From a checkpoint of a small transformer trained on Wikipedia.
Architecture: RMSNorm before each block, rotary positions, no biases in attention or MLP.
Training: a variant of Muon for these matrices, 5480 steps.
MLP neurons of a small language model. Each row is named by its layer, matrix (gate and up: input weights; down: output weights) and neuron, and shows model dimensions 16-143. Each number is 500 + 40 x the weight over its row's rms, rounded and kept within 0 to 999. Numbers have three digits each. A neuron's up and down rows have the sign that makes its largest values positive.
After each neuron's rows, "fires after" lists the tokens most often just before its 100 highest values on Wikipedia text that the model never trained on. A number after a token or word is its count.

L8.gate462:538544460521519443527491514504459507526573508446581433604546507374517510458492524437515487502517519485500495520528557543485472450510549486521454516429507486447524540526513465453426547482530465440481513534543505481564495519521521477439541533518464521462549535480552498436464434505384378557522467492523549480405489519481510477518552511487472523467528480478455616445458456461516407475542
L8.up462:468512465501533589498462503512525476598522470528435495523522557479524542553535508513469485561440450546530461577417575485470471450486453430454451472428533549488544582559436494452559470490560480525543454455526478490472512507449476458502519566465466543525529475505529475439380415503564539500576436452476459488468520531482453535498525539525517517480472500512447550493515515535527575534516
L8.down462:524590564425512530538465476545465535538502447462568507523506496527481549470493512505531544581549432493573451506520507484513480430426528499521499516488509519464479554544479527552500540448444540554486475526531494543443469509446490545506464518406549502548548486485516529470487576503525573541502441461489476543415500456464525532536484549559473520467481523545519523498453565463504467522484
fires after: "0" 22, " " 19, "-" 17, " New" 8, "/" 5

L14.gate556:445415494541486570467425524457432418447457537481515518500478507487493487516473497504514503463491451433471509483484475502496448485521534550553466533511435477522517418512544543435465523516522551531491558525525476535542517502443542562515510554517520514511566482543521524429492493481424519447524497534466482413433479456462399466436492433509536535476472524521498428461429504532537464483495
L14.up556:492547505432482486466560530506447500475513525507542581521475512506519449491510478515555439448468502481520449517490431419517487538468501554447468479518484508505487430539475470501567544568537533473592502589475495508459483529427444521484522533463485491498498479463606487481578521494481589520517473583508523563522450483531552537520400503447568478472447521502500452464400539590474533472473
L14.down556:478514478509481464467475446477538568531532510532498469557507467481475445517506486466504488612542511498492432481520462452506471556475555548626534450474544452523494485521471523494471494526476474495509520468490470478505478504512525494513552584443510496515560526412584459560499501440500529503488466468463444556508551563534470467530493491443478487511457522423555487520438540495526421466511
fires after: " |" 48, "s" 7, " " 6, " to" 4, "0" 4

L11.gate157:490511488538543524449435534539517498477510489532440497541436425443540556544471554399468473471514454507442456506505477477543502504433465541464508482462512516511494467452504446378483496536503484487451502465458527495560594448579467467473578484541484439470516549480517541464487513474517510477542539511509426529538545542464545432471551515443540566501486522492477483526514473458436534573483
L11.up157:420526612392452524482560501523487446473476433509485477493520563480476444466459479548540486524420507478484530524518555478554540457481443538477527523452462455474566424527438439446529491447521527474529383542544507481463576507492493550553519480471480491445448488472481427525524498487527535501520484507517536525453477470491473482511544464497492472450483439550437530476479495544543506511503
L11.down157:499507443455493443505524523573511438531542553468570509492512478531409428513500530511520451510498472493510455508514521425512461494544440510549536540538576527526524523521565491532531527512492527376443491468478535465464435498539523472476538463484491464498585536514561482442458504474456510574469562553498468504504524479487447493457513517430492478515557515495520569497405572536528507528468
fires after: " |" 26, ")" 20, "2" 11, "0" 6

L14.gate57:428511408462482498549535465564531474486556520451466533501538520567534541540421481441544521555446530423593533475443485526416499472510458551552500522531510511462526518503552480495576451466479539558476549564498493522507389474455494547465423503560528502458535502498518571447507527462458549437457563478507488481462502549465491458433491544511521512458474485493451504483481536532528545453440
L14.up57:432539494548536469558523448508438477497551480524527493483511456482537497489536400473481471529522550530525573487474553407380440484495495529481586476513577448516567525503511400459501472462558466530462574450452496513535428535536455529419428435515607529496484562530531518546514514580529506593548500548503476468535575479482514504448519531527512511428545459482503458470456508568500458541515
L14.down57:501532426513562584453518538428476541483545441468500520579544450449536488521464530475408583515476454479501493551511513527422550510491466489490528492392479532524539515487437431460466527533482497474500483448507533485481529535557518594472563493546529443459526483496525464541489500530538539534500512514439521497524497533486473491483471507421514501541444508499533493496576498437565432525485
fires after: "1" 30, "9" 14, "0" 11, " " 9

L3.gate192:421522484514477503540505540513488480546482512544493478506486545464510542497490462480585534446479379401573491508511481488427515464477420559570504473526482492464504460492460512452462519510490512504463495508450506472516488467510556523500527582486470365534477526559489475447477512510505498405475489559461561467477470493572468456472523546522487538517462488587491467450505505497552485602532
L3.up192:460466484530484511535514512461461454504493572489531477445460469529495436520579571467472469485487545470492567526506518470474485429484465517524549471520471511481520502491563535419569419543502549447503544528507517460514539541514535481467473572445490530545512586534503523498456599465509461431596559468475521467506490573411478451444510406478528549511521538424526527509485563578436490495498
L3.down192:423513498495505516511542496485522492536447527490551552520505527451479496588535487491561510454428485447540495487501476480485498471460467497553447440482531491471542541495469536457508534479405534505495466535588486537503531509536594522422483503465537492513565504543479520493509514483547435501481438564516500496474430517574474501423465466443515537499447494521443493423508468516618486535456
fires after: " " 47, " •" 4, " of" 4

L7.gate527:554509548470463529527567422469529481498482532506533399496512571430503518528556487526485528528600563505517418515505545480495519558495466538488514551499474549474482562572521456533509532486539515442528543479506488591555465496524434515558591495514424468461473481485547567477527495466515539479543547524515470427452423523484530503519500554455540423410490528545464512427508530502586517527502
L7.up527:471541571530528502519536459517616555515543435513524459516560486467493555433533490512539472443527550436498552546518514489462552525507479447460447498429557485520521435514550519477459607540511475439497489476510481471468529492566501502474526561486460413480553452487497502520529465467505484547497611445450486499489498440521490537507503640535498494505503445409518493533509503479530542592486
L7.down527:458465472503476514463467533512534542501459449561474485493502517574475532498514521533510433575456489412442443544506527488479439611494457534564562566457478464407601509492457562478517477547574483465548469501459570422468484465529406511521508554559455535529499401499479422482525479487477549447500426453549499464548462564447536495472440533557551507533474496478474472509487511514525472567469
fires after: " " 63, " S" 9, "S" 5

L6.gate230:496427429531450476489504510486509549552485506543446561407509530531537493487477524545525543537545547457416432500523531450483482499571513503477435538472522420571419491462561494470507473540434470542507472495412474492482496514491566519550452579455485476523482548516530525426475494506472475476465501433469496578478563478493513500520500507479543509485462511434520511501476474538514526513508
L6.up230:539546586460410459518445493445474467481493456495458520490577504495462480498457540483501463493521434515423513459442524455498428524519488464505515493515595541490572507452520438543470513510511555493485443530548507513469478437567415524476514491555487482445435461450493533575598451528544565537464496517471549442469528517565462454429480481546552425448485513523540546473497498499455516565458
L6.down230:495575513533495451496561468513502534438502487479518471487431494476537522578512494554541439485495535498508493544501500399521543567538534490525500514526456503487548420526554466474513494530479529530441478502480515489520506435481426495437524526527526495469519564547531496482496513501552553476436597565505447554535518457543451499512466550512445404457475446485500562499387476471472533525481
fires after: "," 26, " is" 10, " are" 6, " \"" 6, " (" 5, " were" 5

L3.gate517:536547536500529493538444463522534499541508485493515509470494469517487555567561460490457481524525527546397471486450492476505468534513488517501579600521488514470517465547520500542499507496592455525566528510439453494554541546523457526545461549460401545399511566551484536444491513461551556470492546472477593488440416536475511409474531477425508475533533513535513480520484484485509536482469
L3.up517:442454476509426519616506512569523502479530513511481478526482475402562525531533503514497481457497493518482540462452509525455437445482513532572546557490543489556494544521474555554503466532496501471464490480514431476483508514530496525563499493511431514451550512537567468429479471427472517557512543502482464482504491547557511503477536485561529505548436499460540491466474510539487534553481
L3.down517:510515410563533535605427515503457500495484496490489510504499453484481448518504505466506443477532476506416472494504515534485412519489534588475512567511518413547509501456470479479517466492511473594509510453486471536603539562476451512594584467512481500488451454478473447497485470493475530601473479473530544426543473514498522454556529501471479493505552547444480517535466503500551565481518
fires after: " " 58, " S" 9, " B" 6, " W" 5

L3.gate630:524485443544470550449441589465457493458524536487448458464502481544471565424589475494558503527473544474474551568507518448474445487484522586509444481444502496516484532538504519502510507500437477532497517552510462464515444497525482469470461506467560468437504461438506560585499430434532511501521497469459543493531512453476467447579551399501485561496487505457603519482519503486498512495493
L3.up630:521518547503471456470458466469517451458531534471510461487557525513559470500589534517511455525536576511487538504454502553544505561542433536544470462545495546499496476531511499501538458582515512513545480545541538484536514509504472556549467503424530541465531516528526495438512479493536543483522463564485498467523489432454439522591533501526502545463446520456574583471495528523465470444497
L3.down630:461441457519524446528504491518563511510515454417518467474498518457474494485508568533479514493525498459540560469423511504482509544507487518504537456450535532511407486486525499513507469484507537442503574525515516444559485466505447513548515544473532496500426495495503498499502515503547496521571572460448417461464436491523507476520523502488417568506491539544525545480449427493535527526534
fires after: " (" 28, "-" 15, " " 8, " \"" 7, " relative" 4

L3.gate121:487562496526504504527481492532475507489555511555501434528495500509482469489523484528475550587504447574483527518439493483483464486541509454563475533487535478476491460514449484576454548495514469524476522460444512508512418410468502459504536547491498504495525469523528491570546542567449495514442453471427510456473418490480532482477598552547577509457488487517527448411504489480521471455536
L3.up121:510507438510453428483474518487511486542542451471431467563463568418444523505505416467455535417511535525478553496486541455534458520455545487499468509524458535418487501486484541522509445488472503520516575473469448470500435449424499491444531568495514484528577449497545502482520477461492543480480507451489509477480493545476530489518523424534488469511546581558532527489532495488542491540468
L3.down121:462465545476544527510539523522485580460517501567494480550504476499520478471545520524490407521462481503477545494430472500485486496512457519457516455518510471497554441576506550460482463570560511570474472493464527574503478484541465516459516478530537484511521474574461477567520606555476444412457503480477489532501444463472529481422582568538549582453445469480466519502498560529514515494499
fires after: " " 53, " \"" 15, " (" 13, "-" 4

L2.gate576:412440526448534478570506539466501432499442522487503501487532492512449563474530462486597608493476471477489533486494504532493563432520489470554521520471485483501444514540481552475512542512470525542504587465500489567489449515475518487508487498495536545483481555496499534550513528470500486501472420488513437526481556557537509459491481527525508434510506406477495504536527523596521518469453
L2.up576:441521534575479459496549508514510428487581518486538471521498544487521454504520495443526501527501514528539503484564471456538481574548531456472523500508432430463569510484488564403568470508570505512535558493442453496459501581492415583486523494521513517534492505474455465532457519471496515487573577470454542547504523522498437494500540490510501520551450532468539458542572481507494469494461
L2.down576:478559557471460493565468498467547523514532504520532521500492561484578560463518494490475534544502489485501480510545501408475421479537527467461522541473514480480457477539526507471491492581500579584461512548559499622495519501440498488511466485440465502409546516523583489487542465467573484556476486491520492514548543546469512457500476546481509480492513502499491510467530468556572572480512
fires after: "8" 28, "5" 16, "6" 11, "9" 9, "4" 8, "0" 8

L13.gate488:476475533556517494465490486514467494441450499486439456411562481541507563471505560567442469417494469502484566468454381489549521496535491499535490498497465567479485524477450514479491543475542516501557492489472513453415459526478521447399457432499483518479521473602560507480519478520459504525461545445520511478517486445498409444509498518504499534527453538495454452463567562516456511428429
L13.up488:459585480479513489476502512509516520511572483499548551522527438514505441538520507538510468473511479514487562460474493522582528505519527467454537478596523460426520522463509524424518569461536457489516469483487470583438455527484474491512513422463538488455471520443520531466518541455494533480530469534508517455494575454464522500590468444499482521560561518500533506524447540515476514558508
L13.down488:417457538521574536482543560533512377507560468578427476470511459481521420474492500450478444506466502525460434553466526423461533500575488434424439521591433521519559458517498529413594466495475494476481526467414534524470573496457562489481481575507476481489487489402512495501482480488438457462472573471537494479483590464531458562466459464512513485555493535519523452460501532477488476500551
fires after: " " 34, "|" 24, " |" 8

L14.gate401:549525527491534519491585477562475491482448487580454472443511487502509526429483459550520497466556490465519460502536502563479467550541528561539570514500478506584502532526500528455503498498519517558455484480504546553455513518525471504458487488497533493573485482542493481581516473524544524536535587477483470497554434393542463556409541522463509534528469550493506493505471380459584472480509
L14.up401:451475446458474477523537460462525534506505473485540508557479552572501526571493470439571490481569580458548427487490482458479415549486456491508540531522492499495467484525465487440500477416472510485519516547453418489504496504462454526533480480541527540536529599460431445419532481446524572571602481544501563520587535515451480486452529501539483467500479542438447564503572480505531482511568
L14.down401:542525537500485483457551484510514547570476399545549472533463490476500426492582481459448506552511459533501503454457526465471490390540513548530468495500465477492547452468533544503495503493477520585539506563513474484446504438465540457542523536501516497452563486500493512460487483486429583508411531517502463438519499492422519485520470524477505501508553510456485495551521527543496558500449
fires after: " University" 13, "1" 11, "0" 11, "3" 10, "5" 9, "4" 8

L14.gate391:464576443441533490545469540496525441508528490447489480461497472509572452471468539460478520507461488475558483425474487530402537503536468520460532520481501483515444495463459541518550568473511451469557497483533545512479444559526496445466467525459489512419577430491503495554545477541534472470494507545459449513462433499493473443512481496537461504487491444594501407453431501412473549432505
L14.up391:531539457493539461514481598481460501516455481468412473529460503546518482566526518491536491502439553427538459531497535494449525557471534572418497500403546505542494512558499481518535577576532483491492470439547527545477520470485479476447490482505516479494517457524462548532499529573474425454476497488493515494545486504469471492546465498516480513525549488499487497518458445494530554519485
L14.down391:498533539490483575526539421478543489481504541475477514445493521516572522574487550465499529445491418512445496436514487526530539491518453478558460478421502545495440494430511512480504450494492570520441576508498557474467481476494553482510498562489496493498427474474486523508552481524469540457464502589462498542569543465489481489453514576559420514520423484513520505486428468450463447544570
fires after: " " 37, "2" 11, "." 6, "1" 6, " Ministry" 6

L9.gate85:517464467459469568499480466580513452611446565462476506454464467418408500520540513544538546523511505528433457482459477501530488426495501537488540534476548444512468520478423584500431523474511576517556506463462524498519422539483516454477526426469467498487496557486517506516493419479441522565501548459537501502454506492465533477476535524543475492495575545448627504423437503544484492491491
L9.up85:447545494547496463526509495516521545479463389442532469423426478583519516480602399560478507562524510466474425496479475457543530454511516464547494489503492463478588600428473473484476562488499574512472498486502550519454435507479476411538527514509475518526543570473479513516503481454445482493486437472471570479558478463498563500455485498482509465516508467509507490494516577475469526564480
L9.down85:565547564493510535480533508526541498535550491513452487585537513490529525512552528525434425488445558524480551602538492502513464495559480499492441507475552502551536505521511527451431498550459488474538492515470506535470489538476527412467538431514456507537430478530450577505514441571541484494548525583489544537460441493525533508502622589519489544453576550494400528486473513474509459498481
fires after: "," 30, " Vol" 6, "lov" 6, " Can" 6, "." 4, "in" 4

L11.gate297:570441452464453496541512456540531504483533490495486514469518462481503520527527491503529523543537459507476504489461532532564529508538491514491519429443526507500492462535493471475455489448462484443497464493446467494470437454511488489591467502389535504503525518498505509517477521481513501534489534442580498499489492476525551529553476591481445429412450502457520442529399463497576605455453
L11.up297:521497523477452433523475423461465450478482541416450462449500490490482480473525527464535529545462494489512552458449506490565491560461482515469479501462483492482527526483517437500519505452469475444460511520556485469485472462540541495536509561423451551476446477585471477510555418470507428550480481556537544528531524474517487462470545524506400485451442467513523517446498541453475568506421
L11.down297:541539498482571506494496437505505513481461548506490495450519519476515539497445549491574511460504457542484510543518496454505507488520535517449516506471456458470468482518483507444468503586448489538478574519483585500493457471473485489511511460514490501439501431447536560530563441531562495446546519430487494507492559496497560488526439483492494503553515430559494626515464473442530596489462
fires after: "," 25, "." 17, " (" 6, " in" 6

L8.gate119:585506538507504473546550507546528470500472549483502504509471470472515578457487442509476482566455473433563450565500451481429520586536608568513525505497507438519514505488509475566530501488499516524492498488554448477560554425530503498518515490557458439497507525513564543492568498570466493489508474466543603479521490604482493544538463482546539448523520426464463508450434592442528531496527
L8.up119:541557508488569523546505580526462539465527526495469457507469491454584501610539520444477482585453455447455474505395488498431482531456547457580505559497441464558524478480507485480560456439536500462442505461501543559528453405526582561539490525495469478488543523510480527428498518493419496497479511479466575517467555505475471523530463511459488461522530540504450536549468484512516468505480
L8.down119:464505543478538573521487535533450479506524528505464540483542549504471513545482553505515545558572435534464491520513446601477434498512530492465505490584491579426519519553548544462448497525508530531559549525467497459594522497471523476490506463472600514495507513448519538530522580497440461450516489509517441491487444457469454488474520505499406502404488492510567500463489481507558488529455
fires after: " " 39, "0" 20, " |" 7, "2" 4

L10.gate694:478495478521523523495439588519397523509508472548540476503479549493421449508498550532499487508466518503488463520442460424474450525568466474563503504474554497434472485471540477472484468544453468466392506494427554470495510450548496518523503507491486510483508537430565475485508524545409445558509499489539585431493488567461503465440532514526436477531502551474569474404542559565490440483530
L10.up694:543490486503487477586556512450583466507506508523480539504459468522575482483562503457472501471470549511533546485559491478572463478509454536541474573442496469525456456474572580476550503508506539559497559522490576456500521489461513503483594577492556499474560556459494574521546482451504510454511515493496470452529545545553562488542473462503535505524499535464408513538520455543555453534445
L10.down694:515463462521484569495508458453512550470536593468495479502532528457535503500651519485544475497473513484546514471476563524504553460422537466552515525520597428500596524434482508502541515543529507439531495415484556512530494439503585473512553518530526547485487472490484511509531562540529430491573409500465441542525559445504513528506522506543527482500502488524467443501525529565520498540497
fires after: "'" 44, " of" 9, " the" 8

L9.gate270:466476461460522433578461520544453450470556476471500423463522463491518465547505463498445468506568482495480537505540507561568487570516463504517424501524515528465442456593491502513544528487488520493516510609486488494438469434438532453531548550516435498548509554505515528481523489460480437553435571549492529497561501463464545532511482525506535563502494509504440488444520462490510500421575
L9.up270:545626488558522498485508390504459451473509510484466576579480500448536533495416457464443525533519519445451436491473431507512537470451468540471518501500548446557492588482468521485463548502577533395461464466569458517496500511561537493495469533525529509479497422552408494608473455524504507573523536411536484412526488468518457514540518445451495529469494534507487523531515402488430452488507
L9.down270:524540514448449508451578545507511474431458540521499520574487503499469474521501435528415550465454515531484466505536482453472547408527570523531580552519475486611520494458529522448501488465531452543492532487554524430593497579531492535480504555490458496488499505510561566423458478485492513515546456434503541487497458449477438452463434435419520467516484594469545577512486601465567570552492
fires after: " " 33, " a" 8, " decided" 7, " A" 4, " to" 4

L11.gate213:453498550479479470475537528561476491498532487539502533560536457487471504460473579528571508504436488509543512524513447559495577456534554549510575534509528460477458486458481485484580478493438575474434509470474441534481497537474536507540532514494482511536443515450486596552463489497505497507524467495477516531595409453453563522504460473430526450499452518510485534492463428493513565525471
L11.up213:533478392507481509524477623511518504494507486435540513462459536450560482497473469485495480526486469518461531519483501533537414507502474512507442450421515515509566457526519499476514476532493493505454479518474512528470461505465436530499436530467481521504455394460575452466461489502416475475549524480547521617428506489427498483539486430520512485443557441505536512528466513466527492536572
L11.down213:518469465543558554499490544527482521549521511500425428472461576510478546410410543466466505541560504534513545455496499516501520515546535497450495522473497454468527615541546467579440472495493508504490507477560495496524505513456570472470496531457522478469480522549436508487474565482462479491444558541544467520536515503472464469455542472422509530435466430536489516474561502416489554539543
fires after: " " 42, "2" 38, "1" 8, "7" 4

L7.gate424:507493434426493502495490554501516561475444552481548519480466507533461486473565509568456506468418509518486498444537525440478508547412501462545511547502510532499496438495459550466481454536520509436450630437555542476488526458549500499519511528475448455493519476481546497516505457422495520544471511489584484499555514528485523424491565508434577472491537552510537492429509513493448496443445
L7.up424:500456525516420535544547489511479519426501488523516532474512520437477524563465488544534501448435516517499511530458478469460440482444486503415512547501471485571492426532528559553468534444525488466421503463499486512458496500533516486562411464476538542468531485468404447408432474501478550494504467463501468552506567543476535423534483543494502471558531450489510563526470488521526466429440
L7.down424:553501501497483517533495558469457481503472528557480404539504537500546478481496518471523514504506502508493529504504474481528492468575528445516510458532436498497464506491510532508472483493555452468455572557525502518464553496512514495525565531488469587544468549555541496464578531538474545491579457509533569514585508489485511458562516565489503495472537506414458451471399553591551503554512
fires after: "2" 16, "7" 15, "8" 13, "1" 12, "4" 10, "0" 8

L9.gate366:534444507482386478468455464503482510504514503513497445527529502457507525470557512516512572497602465424475502448547510512507516557493474520500566520486522551482497503509517562441469435486528563481557515470484563516453552505537564532477433489524562486479500506568517446511473503492531466458564505534439578497536448456513487480567440488483441513466492457507491514475477511500501513423440
L9.up366:540557424464419464486500506477520543501528496560484465446496514443511547497495485499485478486495523536427440497520534521465514561566534448500516448429503525519503541555511557513417475508522513497439399507502551427424454511576510496538549463424507507550517435551420494475466511549475483501537426467466539487526511488521556510449508500530498526483484478521493537519446567546532448552402
L9.down366:429514513440506464519511423581524581495514527494436532517534539452542509524516503509534440506503473481406539468487503536489497548548480487431470447496492510524592528490505527516470539564506535469470460548463484541535446503488473437550490575505521487483496517523566531559489456439507510455534470540469439519442512474496498515466465413434467493529515532541615543470429442520478542522410
fires after: "," 60, ")," 10, " " 7, " (" 4, " |" 4, "–" 4

L14.gate562:523462528575545498478462521594491510481471543484581469510556554429541508525414493485460461477444485560515496464572554488497502518473536461520441452532483509504461517574522561478538503554526495502485499541511543512529474465538530524454416470480395528603491512467484511505458505507523471501549634508514485415489529511464518474491530487482495490610565540536451509493538522375474488479554
L14.up562:498447588503484519499594501474508505493477589465483545470515442495578415541440477460549508539517479533472498514520509510497510527449548470505497480491478555463462520555475497447476536482520525554463523501467479506489454481539464448494551488492544443562476546502427497499523435531455554454542541471494526474498520568539430510509621514503441549504498497494474493433587489499412454563538
L14.down562:537514537556511525607530461495507495549526566570520491444429540454485462499513465497496519528509449500547514429431492388458488489463520455463516505461485490494478566500487482473434436455451487455560527527490434488471519491450492481517504509546472545502571516508501516460503512454529450498538511494414545500467511442466475557517499532497542460522493526469546513477536521421482530553510
fires after: " |" 46, "3" 6, "|" 6, "\"" 6, "5" 4, "2" 4

L13.gate37:444471501477549565526523437438526482537459533455443483414543519490481470543480516521452539519446484465452505498441487494503499453471473508559563522489588513497445559460482510489479455455534586473491517470467480477497500468473554607525556477536527580557505553447513495548557477534439479431467527525464501414419497481482429542515495543513526496534541439473457455456534431523471525498528
L13.up37:590490506435524497504476574533354524436525521529435458528455489518473497484492423492515522508465496502491516487479432427513455498489477458546483450568477510471527519465483521466515506518569531465519473564557538508463506467498485480476530451495486513491451566527443495539445487433519535480524495498495491546494463526485521438539503461506541563525486493437548531505450536434502552534441
L13.down37:467538460429516483566498555517457449511450533541511511501500516488463469574474479487507484484485445476486541486505441594549514505418531504428544523467511547516505545475486482498504561508421587488514464543484424462531492535510539605514555536487524501499520482487454476506441428524517517446548517566461461451493396504523459513517469495523506484465589439501510535498502489483530530424496
fires after: " " 57, " on" 18, "On" 13, " On" 9

L3.gate122:525530357542457478590521538472450495473515523455599529478478507557470542491517464537530529530505482454455489538445527467539502504474560516558480474532585531449508502492479547457537518576427492572550463526521497509546474485437437438488482540440485493493506502562578496564535499444546516504476477340483590497452490410484466440503515506539559479595494497490556483529519475549489571505467
L3.up122:518561504508489555501473540532459536530487566518506490494494531504451508519461502513517478513435573485554513471531460532487471595551482435481467465557570496464556474539502470564493547516453479456457541506475461531468430486509481540553511510482493421451527448467519591458586509515519485467460527498445441495445491491565484477485527465575461406475494530514524546504444506519548487488530
L3.down122:419448569445612510510479538528511497520529531509480441491542513503535461517478532502511472503468438411553489497446465464476461506541507521481492484481450490478552448499476440457402435538561513497441504536474523512448467445513449497537547451538535466466503501477526546523622501471462527475473490531527482453463484447517581580522493487443483590464504511512560511531420458533506504491564
fires after: " " 44, " (" 18, " \"" 16, "-" 6, " [" 4

L2.gate149:486479557473495505451502510476515502499487467511503471534581567493405489439460542451546441413501471525508519578532455502488439449539416510580571537531481505476556509540529437505510458460465480532528520503434524470520408463511535504424465471503590525534471518511472531510499464488506495527509509456580539537458456469537494483542517559557532481479513535525546447543535518497559516555533
L2.up149:584521495466551517471508542493558560523521455499507489496519538468506486522517479426522438479479530450490487479566495495427481445468499389529504517483513545454570532544518448506522505542458494478523517525462503495546494489512479453447490476483555534521483474513478582414500484431552437488557534520546507482525452502500449523545487589512578540551516576496529456526518602540509437562577
L2.down149:499462477525503505497514513451517478452511475481473498502507647421420477529505562489520493536519516512480516433503415486463477414510474498458506491464498532503538546559515496507471452477533502515542561534470494472500473413522539490432543493517473520556459549485501490455509521477558496535536516507549561477483421496469486539474413616550578498529537454515486486458539500492456448481500
fires after: " " 33, " the" 12, " (" 11, "==" 6, "-" 5, " S" 5

L2.gate367:517538535413450494531497509539460502481492498449526485497503511470467470541457496557541522525448539472480525552498507455553444544538491517442428535497506526509457516533494600445513534508511553434495511458485581511511453543513563471526461539556416469447516504495523523587496543406534543501535501514483455481457565567520519437543521501466451529534482562414499547480484497440416543539516
L2.up367:547542494485433522492488523579444484503494533456430514550467488476440525573511579481495537464529570546529479554528545511563477488527540473487411543484523498553445484488498497510536490469494465510471477542489525476454475468545564505531486472449482578468537494464500521441536462409512586545451521483506505552531505621447478472616493508528469508461518558549515518445461532522520434487457
L2.down367:558501459449542516536520523463540449463465564522557485455451498593530549496508493515472491430463498462488542482478510518528571499474432496462468486503508516465451470472520545536521487461515526498550467570488481461560542508543532490517514475441440540532554492506579516501511465533463485515585488539554466516431510441484556481468455522480525454430578550472473582525482422417470481494546
fires after: "2" 32, "0" 19, "3" 14, "5" 12, "1" 11, "7" 6

L14.gate323:512546504454430515476541459525542511510501498535522486475581422505527481468494504512520511534511464518531440535487508474583455542516534495524526489540538449515447532530402444470542499625540507467534460540458485538520563521444551520499516500497478546474482461516570549476425443434531537501480509464494458516540512384468595566445464457491437480493498518522514479494449502596400486590472
L14.up323:543493537425443524535470553480548503526508513487532506484510425522556482487497479463576447448485499615568435471514515469508508609524457517506494481458481475534558473528461500483444509445481430491449536424491509577448526489565486522485498443478514545567532466492533454482422449476497527501484556439567493502536490533480485545500507522475533501552475471472514565490501511551483479549465
L14.down323:459430454502464516448557505467496506498455430486500520546452451516502503530575502471488439505543513465455515470464501517455552549438496559574478470476485570473542426418525518504458467555463468511499503508431436498452461550546557493505496501497551483465577433440540532552485542522404525553470455469495471519571485551525482524481492479469500473445476543517494570443458562545485580467483
fires after: " |" 34, "1" 18, "0" 15, "3" 12, "2" 10, " /" 6

L14.gate537:473495477474499504537447507497528481517496507509471425452419457502524518545451548483537526487522502517500459498485516554499499479495459492540561460539461515540557567473501521577511513457510498503494438417521487435504498500459559508507482571536579487500485484481533431518479549499567517490509505525473527549537526541547509497524450513511520580501527499498541545455521510513550514519542
L14.up537:498513489455517566511511544510459478474466557528450418494496501468532573591522521561525514527575530401457475446562493541488479553388509567518495481468474548472602558514511507474542576509483476474450433433466485491529552453513527450479529527484502521528529506449482460498483470492505533482546546489499506430504516531434517537517406482434467553538454490414489517544550481491515573479507
L14.down537:464452499519528568488478440428490553478544511469444471546479438488445450487475496513385443540452525501493507511513519599487492491473438386378500501505525513559502477485441504475486480514499489522549542497451528474513529519492605528486492457465465519543614532495479549515532527449420530431503468558451479474486476387546612452435463540488497481463482494548502430468485534444508468494506
fires after: "9" 27, "," 19, "0" 9, "6" 8, "8" 7, "2" 7

L2.gate273:547472511503486453519509512518513548480563481477566452471466517493465470470556527620487485544497476473516469501471482530465452560510449559498436477471514590500467530494494568468518521564563517503500431464496491544447432553460522428442466469495419553438575545488522508478511466467449387466483521472438489501549466521475467540439482524486555543442466526442492550496491514422445406552473
L2.up273:487502483532452568469518533495478470511462498454564529527475445519548495492483480436511484514470500382507469571532451503442489500455503519498515521507495556568545503561529516433563531536499560496423469525458478545476471531536528483525466466511454503466485610502464467499497467545494488419440542517492496415512537573521483542478416511495480514492524488425430507531507445511538468443531
L2.down273:533472524495544553563499527495562520492561524450554469555481566544543418548556546500515518488468451513470490465417477518478486513531456508533508455497407541559543535469463518444485534518472519529447456507576497503510475498442442450553490507563463485455544514481516438468536423487522399514572493522505516510521498479516497498445488516523532466454465546441476497476659505492425482560505
fires after: " the" 29, " a" 28, " of" 4

L3.gate389:440563476488511461530443539514520482519486522509471511477517462467462490517546459449518538478517528516469458503465490483557491526435466454433532457557528520475507641546459511525573526622504526511524473467478456458481494559492449508506522470504482529514473473518502482424496463518466519474543450423473529481486484411521523484464499552450473473568538464543499467472560466495499513495465
L3.up389:489498498497388520498470508548495562443530537479473411484504471486467503546460521470403530508520523445449491529535615521550483569533558475481537502495525469500525522562583520527509431560505539488515490495507458545595488549516588494488454501442462517516537512494536474481490504461491514503519490496512483551507470438541537491495538505527497497482439494517489528479421502439479494504525
L3.down389:528440438465450481458496489499546506546460497526483492495483523548568499391518502490471492458483491505528528478451429532536506588424521542482488417568467460465479497456488482523518428551503511493489420489434466484464499564395450463525566528473549526560455530530547493456474486547430513547479578524512533473470527469546467490516482550456521535432545516488514569500549464519602501533564
fires after: "S" 23, " U" 22, " W" 11, " O" 5, " B" 5

L6.gate101:520474458489461468446515540455434491508513483509615599454512498484552533465531480482489559470485515527487491441470438545477547520525497515486498495486559503503547490434458545515515592518504486518465445441466456562418547497557533459501500454469548550542521573492551529494497543455543521545490494436536489573485460543525443436437536597452462491552503481498515575507488451489531498527542
L6.up101:470547484546506435496558521480486499503493496527529518472530454468445569468471527441565540467534459413512540477496553517559524423494492516510522513463552537462490581454477481486572455539541485424498529487482417488530540522509505536506472450540510541489534568411486548485529504473565481564509520477506462419534509444469415450451479522508431426531449508479549545450441509505502414485544
L6.down101:529508528509539406489465462539516530496463494444459491535554486442527532525548471542493534532531561526490531465563436559459590463435493446494499443467536561535535448486450480452480494577471443552482488479524556487495533530467505467426504513459542482436545555512496480534470521504500546534578426446466451506469417551502511542554495469475473546528485459516483468542500512484477449573480
fires after: ")" 28, "." 15, "," 10, "1" 5, "3" 5, " ex" 4